Weights of a small GPT-style language model, trained from scratch on English Wikipedia: rotary positions.
MLP neurons of a small language model. Each row is named by its layer, matrix (gate and up: input weights) and neuron, and shows model dimensions 128-191. Each number is 50 + 10 x the weight over its row's rms, rounded and kept within 0 to 99. A neuron's up and down rows have the sign that makes its largest values positive.
After each neuron's rows, "fires in" lists the words (lower case) most often at its 100 highest values on Wikipedia text that the model never trained on.

L7.gate763:44 37 52 45 39 44 56 42 35 45 55 43 58 54 58 45 51 35 49 64 60 49 53 74 45 52 41 54 49 69 45 59 55 39 53 48 49 28 51 57 42 49 43 57 49 55 63 46 38 55 57 41 61 36 52 54 63 48 61 52 57 37 53 62
L7.up763:47 55 46 57 53 32 35 45 51 38 54 57 66 47 47 53 67 36 38 56 39 67 43 53 61 68 41 48 46 46 61 60 53 49 51 52 53 34 51 47 64 49 43 73 54 48 53 52 34 56 60 45 53 58 43 54 46 49 61 55 49 56 50 52
fires in: "it", "now", "become", "became", "currently", "be"

L7.gate582:52 39 69 61 53 57 37 38 48 61 57 55 55 55 42 53 50 66 45 65 34 42 42 34 61 65 43 45 45 56 38 36 53 43 53 63 58 73 36 43 35 49 51 43 44 39 48 65 64 51 47 38 66 39 65 74 44 52 63 73 46 66 43 74
L7.up582:46 61 47 54 60 44 52 43 49 70 52 35 66 55 57 54 47 58 45 68 49 38 42 39 59 57 39 45 37 47 60 38 63 31 52 55 52 50 42 62 41 36 57 49 44 44 43 46 71 35 65 57 70 37 65 51 58 58 55 65 45 36 51 64
fires in: "year", "time", "following", "period", "season", "life"

L12.gate558:52 47 35 52 37 55 46 45 46 62 53 45 41 62 68 40 46 71 51 45 44 62 52 57 57 53 55 38 55 45 73 52 46 33 76 47 46 37 49 38 56 35 47 37 46 51 45 47 55 51 46 48 54 50 36 63 33 58 42 74 57 46 39 54
L12.up558:54 26 52 50 44 56 41 64 69 49 44 50 71 50 56 49 47 36 67 54 45 43 58 38 45 49 63 63 54 45 45 29 39 52 62 61 40 52 63 32 64 48 35 46 40 50 36 59 37 57 40 38 63 35 43 44 42 37 56 48 50 47 50 23
fires in: "from", "born", "degree", "medal"

L22.gate326:68 38 48 77 55 59 39 59 61 57 54 43 47 60 66 36 43 36 43 36 43 55 65 63 58 54 47 40 50 49 42 53 59 48 47 46 54 56 59 57 51 50 34 60 43 52 33 39 59 57 57 45 57 44 55 50 54 59 61 41 72 46 31 48
L22.up326:50 36 39 53 55 51 46 56 51 52 59 47 45 44 44 53 51 40 53 59 50 50 51 42 64 36 46 48 41 46 49 57 57 44 51 59 67 67 57 43 54 49 54 41 52 59 44 46 49 47 40 41 65 73 59 65 60 64 55 50 47 17 21 37
fires in: "the", "s", "their"

L18.gate705:70 35 56 51 45 62 52 64 69 52 45 52 43 59 51 58 38 42 57 57 56 50 48 52 34 49 48 38 58 68 64 48 48 42 51 47 42 41 52 51 52 47 48 47 34 66 59 65 50 52 32 45 51 63 52 42 55 51 46 54 38 50 37 51
L18.up705:48 41 55 30 39 76 50 69 62 53 33 44 47 50 58 45 66 53 51 44 64 47 57 42 37 42 52 45 43 61 37 50 62 38 54 45 54 29 46 68 53 31 51 41 23 47 57 49 57 60 39 38 52 47 45 63 58 36 45 62 48 40 50 47
fires in: "of", "from", "with", "by", "in", "for"

L3.gate310:41 53 67 54 47 65 50 59 51 45 59 52 53 49 52 76 43 57 66 53 57 37 46 43 47 60 50 53 48 32 39 51 58 55 39 48 65 69 56 48 50 42 51 51 22 70 64 56 42 43 47 47 38 66 49 52 46 55 50 38 42 37 46 49
L3.up310:48 60 61 56 41 50 54 50 39 39 48 64 54 56 43 65 51 48 53 50 51 41 34 31 63 52 42 34 63 43 49 55 47 54 53 40 54 74 58 60 33 49 58 47 32 47 48 46 45 66 36 52 41 61 50 71 59 52 49 51 54 40 48 65
fires in: "gold", "record", "sweden", "order", "rank"

L3.gate397:72 45 28 69 20 50 27 48 57 49 58 47 59 35 39 47 59 44 49 76 44 42 57 60 47 35 47 41 54 43 40 46 35 76 40 55 52 48 57 39 42 45 40 49 48 44 51 54 43 38 57 48 53 60 55 46 52 51 42 49 41 73 33 62
L3.up397:70 43 35 62 24 57 25 63 46 50 32 40 50 42 38 46 46 62 51 77 54 47 60 69 63 44 29 49 50 42 50 50 48 64 45 56 49 53 53 44 35 42 33 54 64 58 57 50 57 54 53 58 60 35 51 47 50 36 44 69 42 73 41 48
fires in: "a", "an"

L7.gate748:39 41 39 75 47 51 57 46 38 40 42 45 53 32 32 45 47 39 59 62 52 65 47 44 55 40 48 54 56 31 48 57 42 47 54 51 72 43 54 36 72 41 41 61 56 53 46 41 19 54 40 51 40 56 43 33 51 47 31 31 56 42 23 51
L7.up748:57 47 39 69 51 59 39 58 35 55 32 44 46 35 40 44 51 43 49 51 57 75 47 57 44 33 46 53 54 35 59 61 58 48 46 51 54 40 64 41 65 56 46 69 61 59 54 49 39 45 58 48 40 42 50 37 54 21 45 33 54 44 25 54
fires in: "the", "federal", "sexual", "actual", "results"

L7.gate21:53 50 44 36 31 33 43 64 68 44 62 44 59 40 47 44 36 52 60 39 58 49 43 54 50 49 47 51 52 50 47 69 21 40 60 45 42 37 68 47 54 64 49 50 45 56 43 57 36 51 52 48 51 57 28 53 53 39 38 57 37 55 52 63
L7.up21:46 43 39 60 45 56 37 71 42 50 47 40 46 45 51 45 41 58 40 49 62 60 46 52 37 46 42 47 59 65 36 65 38 52 35 47 31 46 60 36 45 63 54 37 58 48 46 58 49 43 39 34 56 48 47 50 41 53 51 55 38 42 46 45
fires in: "and", "in", "for", "an", "the"

L7.gate572:41 46 61 31 63 36 49 47 53 38 73 49 60 43 48 63 71 53 48 46 61 61 50 55 56 50 48 60 35 41 51 55 61 38 59 48 55 62 50 67 64 59 42 43 64 52 51 52 45 36 57 43 66 49 40 78 57 40 50 47 38 61 52 59
L7.up572:46 47 58 39 73 42 40 62 49 36 55 40 58 30 54 53 55 47 57 56 55 55 46 59 60 58 56 55 47 64 39 58 66 43 50 43 63 41 60 59 75 47 55 42 45 55 51 49 53 37 54 40 74 65 38 57 57 33 49 47 33 57 55 65
fires in: "as", "became", "be", "a", "the", "was"

L8.gate113:62 43 56 57 35 55 43 69 48 37 41 47 47 36 52 49 61 61 64 59 35 58 50 40 59 46 54 38 41 47 36 43 51 57 38 47 32 53 55 53 61 47 64 46 60 73 41 39 47 51 44 62 47 39 34 53 54 44 41 35 56 73 40 52
L8.up113:46 47 48 44 42 67 51 24 50 49 52 51 55 48 63 43 48 45 46 49 70 39 59 54 45 45 50 42 39 56 41 50 47 23 53 59 55 48 59 42 43 68 35 69 53 55 55 47 59 54 22 54 49 34 51 43 40 48 50 40 51 42 66 52
fires in: "no", "final", "not", "last", "support", "only"

L7.gate648:44 36 42 36 57 28 39 73 74 54 55 57 30 43 49 40 57 39 56 62 51 63 50 48 48 57 55 50 52 58 62 59 39 46 48 56 45 66 59 38 61 54 34 53 46 58 66 51 54 52 49 51 51 45 59 48 45 58 28 43 61 54 17 62
L7.up648:60 50 48 57 54 51 43 54 59 67 49 64 51 42 44 48 56 50 51 57 54 51 52 47 38 40 47 50 48 56 62 58 37 50 43 56 56 58 73 40 49 43 38 56 39 64 57 49 53 60 54 54 42 43 70 44 51 55 43 62 63 46 22 56
fires in: "a", "the", "between", "within"

L3.gate5:46 40 41 32 50 48 42 46 55 56 53 54 36 55 56 40 43 46 61 63 46 45 54 57 48 50 48 44 59 53 45 50 60 39 52 65 34 35 51 61 55 44 53 35 43 54 63 52 58 48 38 40 41 52 39 66 55 39 45 44 45 44 57 83
L3.up5:32 49 49 46 39 52 33 28 59 48 42 44 41 46 57 42 46 40 60 44 40 43 61 50 47 43 44 50 40 61 48 62 44 53 50 68 53 25 50 58 46 49 39 53 47 45 51 55 54 44 49 43 42 77 44 52 62 41 40 39 47 39 43 72
fires in: "for", "force", "forbes", "forces"

L7.gate431:51 40 27 43 50 51 50 44 54 52 54 47 39 29 42 51 57 54 39 49 49 62 46 51 56 43 67 61 54 48 53 56 52 57 35 45 52 34 60 66 45 27 55 57 38 48 60 44 36 27 62 41 36 61 21 52 46 44 48 41 44 48 52 48
L7.up431:56 40 35 63 53 72 45 44 56 41 51 39 56 39 40 37 49 47 50 62 48 60 68 47 69 33 27 71 55 44 31 64 50 66 35 60 46 48 51 47 50 23 58 51 41 54 60 45 46 42 47 41 46 68 24 35 36 46 45 48 58 46 62 50
fires in: "in", "where", "who", "which", "this"

L2.gate471:37 35 48 45 53 62 46 58 54 35 58 44 49 47 59 35 38 38 61 44 56 46 46 44 52 54 44 48 58 58 51 59 51 57 65 49 32 42 54 50 65 44 47 51 54 80 51 54 50 41 16 45 56 63 37 57 57 52 54 48 55 34 65 62
L2.up471:31 46 53 48 51 57 47 69 68 28 49 42 47 45 59 40 41 55 55 49 52 51 45 41 48 68 35 44 60 57 46 61 46 43 54 47 41 48 57 59 54 42 50 39 45 86 50 50 39 48 18 48 41 57 35 55 54 58 42 49 49 33 55 61
fires in: "for", "of", "force", "forbes", "forces"

L6.gate700:56 36 48 44 43 53 32 54 36 42 46 45 56 44 54 27 41 58 44 37 60 53 54 48 48 43 63 54 52 54 65 58 51 54 49 64 32 47 36 35 38 50 53 63 52 42 64 43 48 57 58 50 57 39 28 69 40 68 58 40 49 50 50 60
L6.up700:52 51 40 54 49 47 37 64 65 30 42 47 45 40 31 46 38 50 55 41 29 62 42 48 53 43 38 58 59 38 41 62 40 58 50 64 52 50 55 48 60 55 44 43 34 49 33 46 50 56 54 44 43 53 56 38 52 62 62 53 52 66 35 49
fires in: "which", "indian", "sold"

L7.gate484:48 49 45 46 49 57 52 34 52 58 60 28 58 25 59 42 54 54 47 46 51 59 54 41 47 46 46 72 45 50 42 76 33 75 37 47 53 39 59 54 46 54 52 51 46 58 60 63 37 51 52 46 64 81 34 39 55 45 29 38 61 44 31 50
L7.up484:66 48 34 43 55 41 49 55 51 55 40 30 38 37 40 41 61 41 53 66 41 41 60 77 46 39 47 58 39 45 30 60 58 59 51 54 58 35 54 42 45 27 43 58 51 51 58 55 44 41 47 47 46 59 58 30 48 36 60 67 47 49 37 48
fires in: "a", "the", "this"

L3.gate100:45 49 63 41 60 42 39 46 53 47 53 40 43 61 47 62 45 65 35 57 61 37 43 44 44 50 58 53 54 52 46 46 43 48 48 46 56 59 48 71 48 43 48 58 61 44 47 30 22 50 57 31 61 47 33 46 43 51 69 40 46 43 55 42
L3.up100:51 65 49 54 64 53 49 61 25 39 41 62 45 54 58 52 41 59 55 58 72 33 34 41 47 49 52 54 59 38 45 47 62 42 39 49 54 40 55 58 45 56 51 50 72 42 53 54 69 62 58 39 55 62 56 53 44 55 66 53 34 58 54 61
fires in: "were", "became", "was", "are"

L10.gate341:52 48 45 66 38 44 40 52 48 51 66 42 24 47 39 45 47 45 55 60 40 33 48 40 57 68 47 47 69 60 35 44 47 47 57 56 60 59 47 38 49 60 21 71 51 35 42 51 48 41 46 48 53 38 29 51 51 59 67 54 56 31 49 55
L10.up341:29 63 66 68 44 44 52 27 40 61 56 66 47 48 35 58 43 42 43 55 38 57 48 42 61 55 61 35 41 54 46 37 42 33 57 64 49 56 43 63 52 56 42 59 46 52 37 59 48 53 47 42 65 52 44 51 46 77 59 34 35 59 59 36
fires in: "years", "season", "date", "year", "september", "week"

L7.gate302:45 46 55 45 44 57 57 63 61 49 34 42 50 57 68 33 69 48 60 61 60 39 57 52 49 47 61 46 35 54 57 52 36 55 61 55 45 36 55 56 57 67 49 35 44 47 47 49 60 46 37 44 41 60 24 46 40 51 59 41 53 46 48 63
L7.up302:56 61 33 31 26 58 49 66 54 34 46 47 41 49 63 61 62 57 52 57 60 40 56 54 42 37 42 44 54 58 56 36 30 57 47 43 43 40 47 55 52 45 56 48 54 35 53 51 65 53 44 38 51 41 59 35 47 58 59 41 56 48 40 60
fires in: "has", "came", "commercial", "had", "comes"

L2.gate88:75 40 75 38 53 41 51 56 40 51 45 37 34 49 53 53 46 65 43 45 42 47 36 42 53 50 48 66 75 62 37 37 47 48 39 48 49 65 41 41 43 48 53 47 54 64 45 35 39 58 40 61 34 39 43 55 55 71 57 69 61 42 44 40
L2.up88:64 46 77 46 63 47 50 39 32 52 55 47 35 61 59 65 43 70 61 59 23 40 29 36 61 43 49 65 48 60 51 41 56 44 46 61 37 61 37 44 48 35 59 53 46 65 53 38 56 47 47 52 34 29 40 46 56 69 56 57 38 45 50 50
fires in: "year", "site", "date", "candidates", "1854", "australian"

L3.gate363:63 42 53 51 49 69 54 58 50 62 55 42 49 49 58 52 48 63 41 33 57 45 46 73 34 55 41 61 46 64 36 65 47 45 40 70 45 52 38 43 53 69 55 41 55 69 52 52 36 60 67 39 43 45 41 59 58 31 69 38 50 62 53 37
L3.up363:55 48 42 64 56 62 38 62 63 65 47 39 52 47 48 58 45 53 25 45 63 60 50 51 33 62 35 54 36 61 47 76 45 46 47 60 54 68 46 52 65 67 48 38 51 62 66 40 34 55 62 60 42 53 46 65 79 55 55 33 48 55 55 38
fires in: "the", "aus", "a"

L2.gate605:65 62 45 55 41 45 73 62 41 39 48 41 53 71 56 47 49 50 50 49 62 43 46 37 49 69 46 55 43 35 41 48 51 52 71 59 46 54 60 55 55 44 57 60 40 57 44 64 35 61 70 57 39 50 31 54 40 39 57 52 30 40 53 43
L2.up605:45 71 56 43 32 38 59 47 35 46 45 33 65 51 43 42 46 45 44 56 61 43 39 33 39 72 42 54 47 53 49 43 47 50 65 55 50 44 54 45 50 51 58 56 52 55 39 55 29 54 63 54 42 50 45 46 44 49 40 56 32 37 34 61
fires in: "record", "public", "new", "recordings", "writing"

L2.gate456:65 47 51 44 47 59 54 57 48 46 67 63 52 46 61 50 32 54 62 61 40 51 30 57 46 45 44 51 38 54 49 41 52 56 40 59 51 60 33 50 52 53 57 26 23 60 47 40 65 61 42 47 49 62 33 46 53 52 45 43 58 63 30 65
L2.up456:59 48 53 53 59 66 52 50 54 50 62 58 54 45 54 54 33 42 57 65 50 41 38 56 36 54 44 48 47 56 50 37 49 57 46 62 45 49 49 56 52 52 47 30 25 55 50 41 78 59 36 54 42 48 35 37 52 53 37 45 49 61 41 56
fires in: "including", "as", "include", "includes", "headquarters"

L3.gate433:58 53 48 51 50 49 35 58 54 54 58 47 30 56 42 58 28 46 63 59 44 60 40 41 61 46 62 42 54 37 40 38 61 50 68 41 28 48 46 56 59 53 48 41 42 55 33 37 32 52 41 33 53 57 42 70 49 48 45 42 48 41 46 64
L3.up433:42 49 42 55 50 53 59 76 61 41 40 62 44 48 51 50 40 66 73 57 45 58 45 50 55 51 57 45 53 27 58 45 59 46 53 43 29 52 48 43 58 49 54 40 43 58 33 53 36 59 41 32 41 37 38 57 50 54 48 56 64 49 35 56
fires in: "for", "force", "forbes", "forces", "over"

L6.gate153:56 57 30 59 52 55 44 58 57 58 45 63 41 46 53 52 61 45 47 47 54 56 54 53 49 44 66 34 50 53 62 52 51 62 43 69 44 53 69 55 44 42 51 53 60 61 53 46 45 55 60 44 63 59 58 47 58 71 52 50 41 55 46 59
L6.up153:72 60 37 57 54 51 58 61 52 51 35 54 47 44 57 44 59 54 43 43 70 39 56 46 44 54 41 39 46 46 79 60 52 73 50 65 45 65 57 58 23 46 36 51 74 55 62 44 42 56 59 60 54 39 46 39 52 55 43 61 40 43 37 68
fires in: "a", "an", "s", "the", "27", "august"

L7.gate19:48 45 73 50 36 42 70 53 50 56 51 51 44 51 48 57 36 51 48 54 53 47 53 29 48 66 44 52 37 57 54 62 31 43 64 70 72 41 65 50 32 41 51 66 42 49 44 45 46 37 38 46 33 53 56 68 43 56 44 51 45 49 57 39
L7.up19:50 50 75 44 58 42 62 43 56 50 52 49 44 53 44 56 49 56 64 51 57 49 51 39 45 58 65 63 57 51 40 44 37 40 57 61 55 34 67 51 29 48 57 79 48 55 34 50 38 47 44 43 46 36 43 54 50 38 53 55 43 28 57 52
fires in: "design", "album", "record", "information", "recordings"

L7.gate125:63 48 52 56 71 75 59 39 33 65 37 57 60 34 54 53 54 44 53 67 48 43 44 40 44 56 47 52 49 44 55 44 42 45 67 54 55 51 41 46 50 53 62 58 39 66 48 59 42 67 42 56 65 47 31 53 48 61 48 52 56 69 52 42
L7.up125:48 59 46 65 63 66 50 29 29 63 43 57 64 33 51 48 53 44 42 54 44 43 46 52 47 63 46 49 59 53 42 50 49 46 53 54 56 40 42 55 43 55 45 59 38 70 45 59 29 63 54 62 71 44 33 49 47 46 44 48 63 60 52 38
fires in: "medal", "100", "population", "name", "majority"

L16.gate319:54 60 40 36 55 38 44 46 41 43 48 50 49 36 59 47 61 46 34 37 55 58 65 54 48 43 61 48 47 47 46 49 63 47 48 61 42 52 50 58 61 44 44 42 53 44 47 48 36 72 76 54 68 52 53 52 52 34 40 53 62 53 54 42
L16.up319:55 50 48 49 65 43 38 62 44 60 42 48 50 50 65 47 38 41 30 46 38 64 60 46 47 43 47 37 44 47 56 58 67 45 37 47 51 66 59 33 68 35 41 52 52 46 51 60 38 49 67 52 60 52 51 47 61 41 69 45 73 49 36 34
fires in: "the", "any", "a", "new"

L3.gate423:54 48 51 42 45 52 39 61 52 55 53 47 46 46 67 55 53 42 48 52 54 61 35 42 53 46 51 43 48 45 46 79 53 52 33 61 51 70 68 46 52 44 70 58 35 53 60 39 43 50 44 45 50 59 43 46 58 45 61 50 76 42 43 51
L3.up423:56 54 37 45 48 44 39 52 61 66 40 40 46 52 57 43 48 42 44 57 43 58 46 33 63 46 54 60 36 54 48 74 60 49 30 52 60 74 49 46 52 50 57 65 44 54 59 52 51 44 42 49 53 49 42 44 53 43 58 48 68 35 44 47
fires in: "the", "21"

L2.gate578:45 55 58 44 61 49 70 51 55 37 64 47 56 66 43 54 47 47 46 63 62 37 55 43 53 60 40 40 40 50 71 58 66 42 53 57 53 53 49 46 50 43 58 44 65 60 43 27 28 42 45 40 53 54 56 57 55 46 50 44 61 49 55 62
L2.up578:43 52 48 43 53 59 70 53 56 32 55 33 56 50 46 43 50 79 54 66 67 47 46 41 56 44 62 53 36 51 45 49 66 55 48 65 53 52 38 57 50 39 58 55 55 64 46 26 43 34 46 44 45 59 65 56 56 56 43 59 51 55 50 61
fires in: "was", "is", "became"

L8.gate569:72 62 64 53 35 55 54 46 65 73 57 45 40 48 46 58 59 53 52 41 54 55 49 47 58 48 47 63 43 61 70 31 50 35 58 34 59 49 58 45 53 46 47 42 48 56 35 61 48 31 55 28 28 54 60 49 52 54 61 50 50 42 47 57
L8.up569:55 38 57 52 48 58 62 41 59 63 52 57 55 50 25 60 52 51 22 63 37 47 32 58 52 30 35 51 55 69 62 32 68 49 49 37 54 46 50 51 57 60 48 36 44 70 55 50 43 50 47 32 59 36 55 49 50 48 64 63 56 42 51 80
fires in: "based", "production", "training", "living", "working"

L2.gate611:57 37 49 51 39 51 48 59 63 51 62 27 50 39 45 41 64 35 36 45 72 58 70 39 54 41 54 50 53 44 38 60 29 45 44 59 49 41 40 54 42 58 38 60 49 58 51 43 57 40 56 62 48 40 39 68 56 28 54 48 43 49 44 46
L2.up611:56 42 52 52 40 49 47 61 71 40 61 36 48 31 45 47 69 44 33 46 61 61 71 34 56 46 52 48 64 40 34 60 22 44 39 64 52 37 46 62 41 54 34 52 54 55 53 41 53 48 52 65 44 42 45 60 55 32 47 54 35 54 36 40
fires in: "a", "the", "his", "an"

L2.gate433:57 44 47 68 44 52 43 50 58 44 32 64 40 70 56 49 48 44 33 65 53 52 66 47 50 54 41 41 46 35 51 14 54 48 56 49 43 34 45 60 46 49 45 42 50 51 47 46 46 57 60 35 65 64 36 78 51 45 51 54 58 38 60 56
L2.up433:50 49 59 66 27 47 55 42 61 55 47 75 55 46 47 57 45 47 47 57 54 49 68 52 52 43 33 49 48 55 44 32 37 46 58 57 39 30 49 47 50 64 73 41 59 47 42 54 48 57 58 47 55 66 47 49 37 50 54 44 69 63 52 45
fires in: "left", "led", "additional", "sent", "added", "said"

L2.gate260:44 48 47 60 50 56 58 62 42 56 49 48 61 57 42 57 37 35 48 41 60 52 23 54 80 52 37 65 56 42 43 36 45 55 59 43 69 47 32 55 48 48 56 59 61 53 55 61 49 58 37 63 45 49 35 60 48 60 57 30 63 55 47 53
L2.up260:34 58 48 48 40 55 51 44 62 64 50 66 58 56 33 56 43 55 61 41 45 56 48 39 68 52 48 32 54 39 47 34 49 54 36 65 43 34 52 61 64 56 74 29 46 30 68 60 48 60 47 41 55 35 60 64 32 63 53 46 47 53 55 52
fires in: "the", "british", "royal", "australian", "italian"

L7.gate4:33 35 44 55 53 48 45 47 45 54 65 50 51 46 44 54 55 56 37 53 61 49 51 48 51 60 39 43 33 42 46 40 58 32 51 45 52 55 42 54 63 65 60 35 56 66 63 49 54 60 19 63 53 46 48 71 49 34 51 35 58 53 39 35
L7.up4:43 29 40 58 51 53 31 56 34 60 47 60 44 48 64 42 52 50 53 40 54 64 49 71 41 64 62 51 36 54 64 52 52 27 48 48 48 50 57 60 57 59 44 60 49 66 59 43 58 57 42 47 60 43 62 55 54 42 51 43 58 44 61 46
fires in: "only", "no", "entertainment", "just", "his", "earlier"

L2.gate200:48 55 53 52 45 48 62 41 49 38 63 70 49 38 65 47 64 36 38 48 50 53 49 52 46 49 55 53 27 53 37 34 58 64 50 50 48 28 54 28 53 37 55 38 59 43 42 50 53 28 69 54 59 66 61 33 53 50 49 44 60 49 44 63
L2.up200:48 50 56 54 48 44 60 48 56 53 55 63 46 48 51 63 43 38 52 58 48 46 50 47 43 53 49 59 37 43 46 32 54 52 48 52 54 39 60 31 51 44 54 28 64 50 33 60 54 36 74 32 62 50 54 43 64 54 55 45 61 51 48 61
fires in: "left", "led", "although", "al", "right"

L3.gate673:61 54 53 64 47 50 46 59 61 41 64 37 59 57 65 46 44 36 59 59 62 48 40 48 49 48 40 46 52 45 68 46 48 63 65 50 43 52 46 42 52 50 54 37 33 48 55 49 51 44 55 57 36 48 54 37 54 61 41 43 46 38 51 53
L3.up673:62 55 42 51 42 54 37 47 64 51 65 76 55 54 51 46 47 45 57 64 50 35 32 45 26 51 64 58 51 36 53 48 42 58 30 49 42 68 49 41 60 54 57 47 20 43 47 40 40 45 50 52 59 42 45 44 49 53 51 28 41 37 52 61
fires in: "including", "as", "like", "include"

L3.gate501:40 51 65 42 61 48 46 78 64 22 66 45 48 48 49 50 58 63 64 52 58 60 44 59 57 54 66 53 32 48 55 55 53 52 46 53 48 49 60 38 36 68 53 50 42 67 42 37 58 49 45 21 61 74 50 53 26 58 48 50 55 46 34 64
L3.up501:44 57 60 47 66 42 44 68 55 41 57 48 60 45 56 40 63 67 84 56 65 49 35 61 55 49 56 52 37 45 34 68 56 39 53 62 31 51 61 41 39 63 48 34 38 79 57 37 46 51 55 48 54 58 52 49 22 48 51 64 54 42 32 60
fires in: "a", "with", "to", "the", "an"

L2.gate534:26 50 66 36 48 62 40 70 35 60 44 57 59 50 47 44 28 55 52 39 39 56 53 57 61 50 50 50 45 38 47 39 37 42 55 45 60 46 48 63 39 55 42 70 57 41 51 44 61 66 49 42 52 30 54 41 44 47 49 50 55 53 52 64
L2.up534:40 52 50 37 37 61 48 44 46 50 49 45 52 57 60 65 30 72 27 31 27 53 43 43 56 54 44 52 56 45 35 53 55 38 47 53 47 57 38 41 46 50 61 55 61 59 63 48 57 52 42 56 67 58 51 63 57 57 51 42 50 53 61 60
fires in: "british", "chinese", "japanese", "american", "northern", "australian"

L3.gate277:38 53 59 43 66 53 48 38 35 48 63 59 57 57 41 49 56 46 43 51 55 59 41 48 73 48 47 50 39 41 51 77 63 62 45 62 48 49 51 34 70 50 48 40 42 63 50 42 23 46 54 51 41 65 57 57 47 53 43 56 59 48 45 72
L3.up277:46 65 54 39 63 61 63 38 32 54 70 47 59 56 46 51 65 36 47 44 58 58 35 52 71 57 40 54 33 46 51 77 54 60 42 66 46 49 50 34 61 57 46 46 46 60 58 41 27 39 52 54 42 60 49 57 49 54 42 59 62 47 41 56
fires in: "a", "an", "the", "it", "was"

L7.gate175:48 52 46 52 44 59 45 31 52 68 66 35 48 34 46 49 47 45 45 43 54 50 54 62 53 46 37 56 46 27 54 52 42 63 36 29 50 30 45 35 48 39 49 56 26 50 56 48 31 51 63 56 43 54 59 67 47 42 58 47 43 38 52 46
L7.up175:54 54 45 22 48 53 51 56 53 63 68 31 36 48 53 52 61 46 51 43 47 48 58 59 58 63 42 60 52 33 41 46 59 61 32 38 47 46 53 39 55 55 70 59 36 52 45 46 35 59 65 44 37 49 34 53 50 56 47 46 56 34 62 46
fires in: "which", "where", "now", "cameo"

L12.gate436:55 62 56 36 56 56 40 52 59 35 47 32 71 59 60 71 60 50 25 60 32 67 57 40 65 49 53 44 44 56 56 49 56 31 50 55 67 55 35 58 51 55 60 51 57 59 46 56 47 38 53 53 48 47 57 55 60 42 51 54 54 57 54 43
L12.up436:44 62 53 25 73 47 53 56 51 42 51 38 47 53 57 59 62 43 40 48 37 69 64 47 61 47 55 44 44 56 66 53 36 53 64 47 64 45 53 52 56 52 43 54 58 62 31 34 58 46 42 57 53 54 54 60 58 53 51 34 55 53 44 50
fires in: "as", "a", "the", "became", "to"

L6.gate320:69 41 49 39 39 40 39 52 51 46 37 40 52 46 47 32 52 39 69 71 61 66 49 59 51 46 44 56 47 49 46 44 42 35 44 19 53 46 58 39 47 36 54 39 53 47 32 57 44 36 45 45 66 47 71 52 63 50 43 49 39 61 43 56
L6.up320:62 44 37 43 46 49 32 49 45 46 40 52 55 34 41 38 49 48 53 70 58 66 51 44 47 48 46 48 46 54 35 52 29 54 35 28 45 46 46 32 44 53 51 60 65 48 47 50 41 48 50 47 60 49 61 60 54 47 38 64 64 50 60 37
fires in: "a", "with", "the"

L8.gate656:41 55 60 64 54 55 50 32 65 39 48 42 52 49 37 43 56 55 57 66 48 43 47 59 53 45 49 52 40 64 65 42 64 45 74 54 77 39 58 51 51 47 53 58 57 43 44 51 41 55 31 41 53 69 60 38 44 45 53 37 45 44 42 67
L8.up656:54 58 53 43 39 54 48 50 65 53 39 39 58 60 27 41 41 50 54 65 73 43 55 52 62 50 52 52 50 56 75 56 62 45 75 54 57 53 47 45 59 59 49 54 61 47 47 36 47 49 54 40 61 47 62 51 58 46 55 50 52 38 42 70
fires in: "the", "production", "vocals"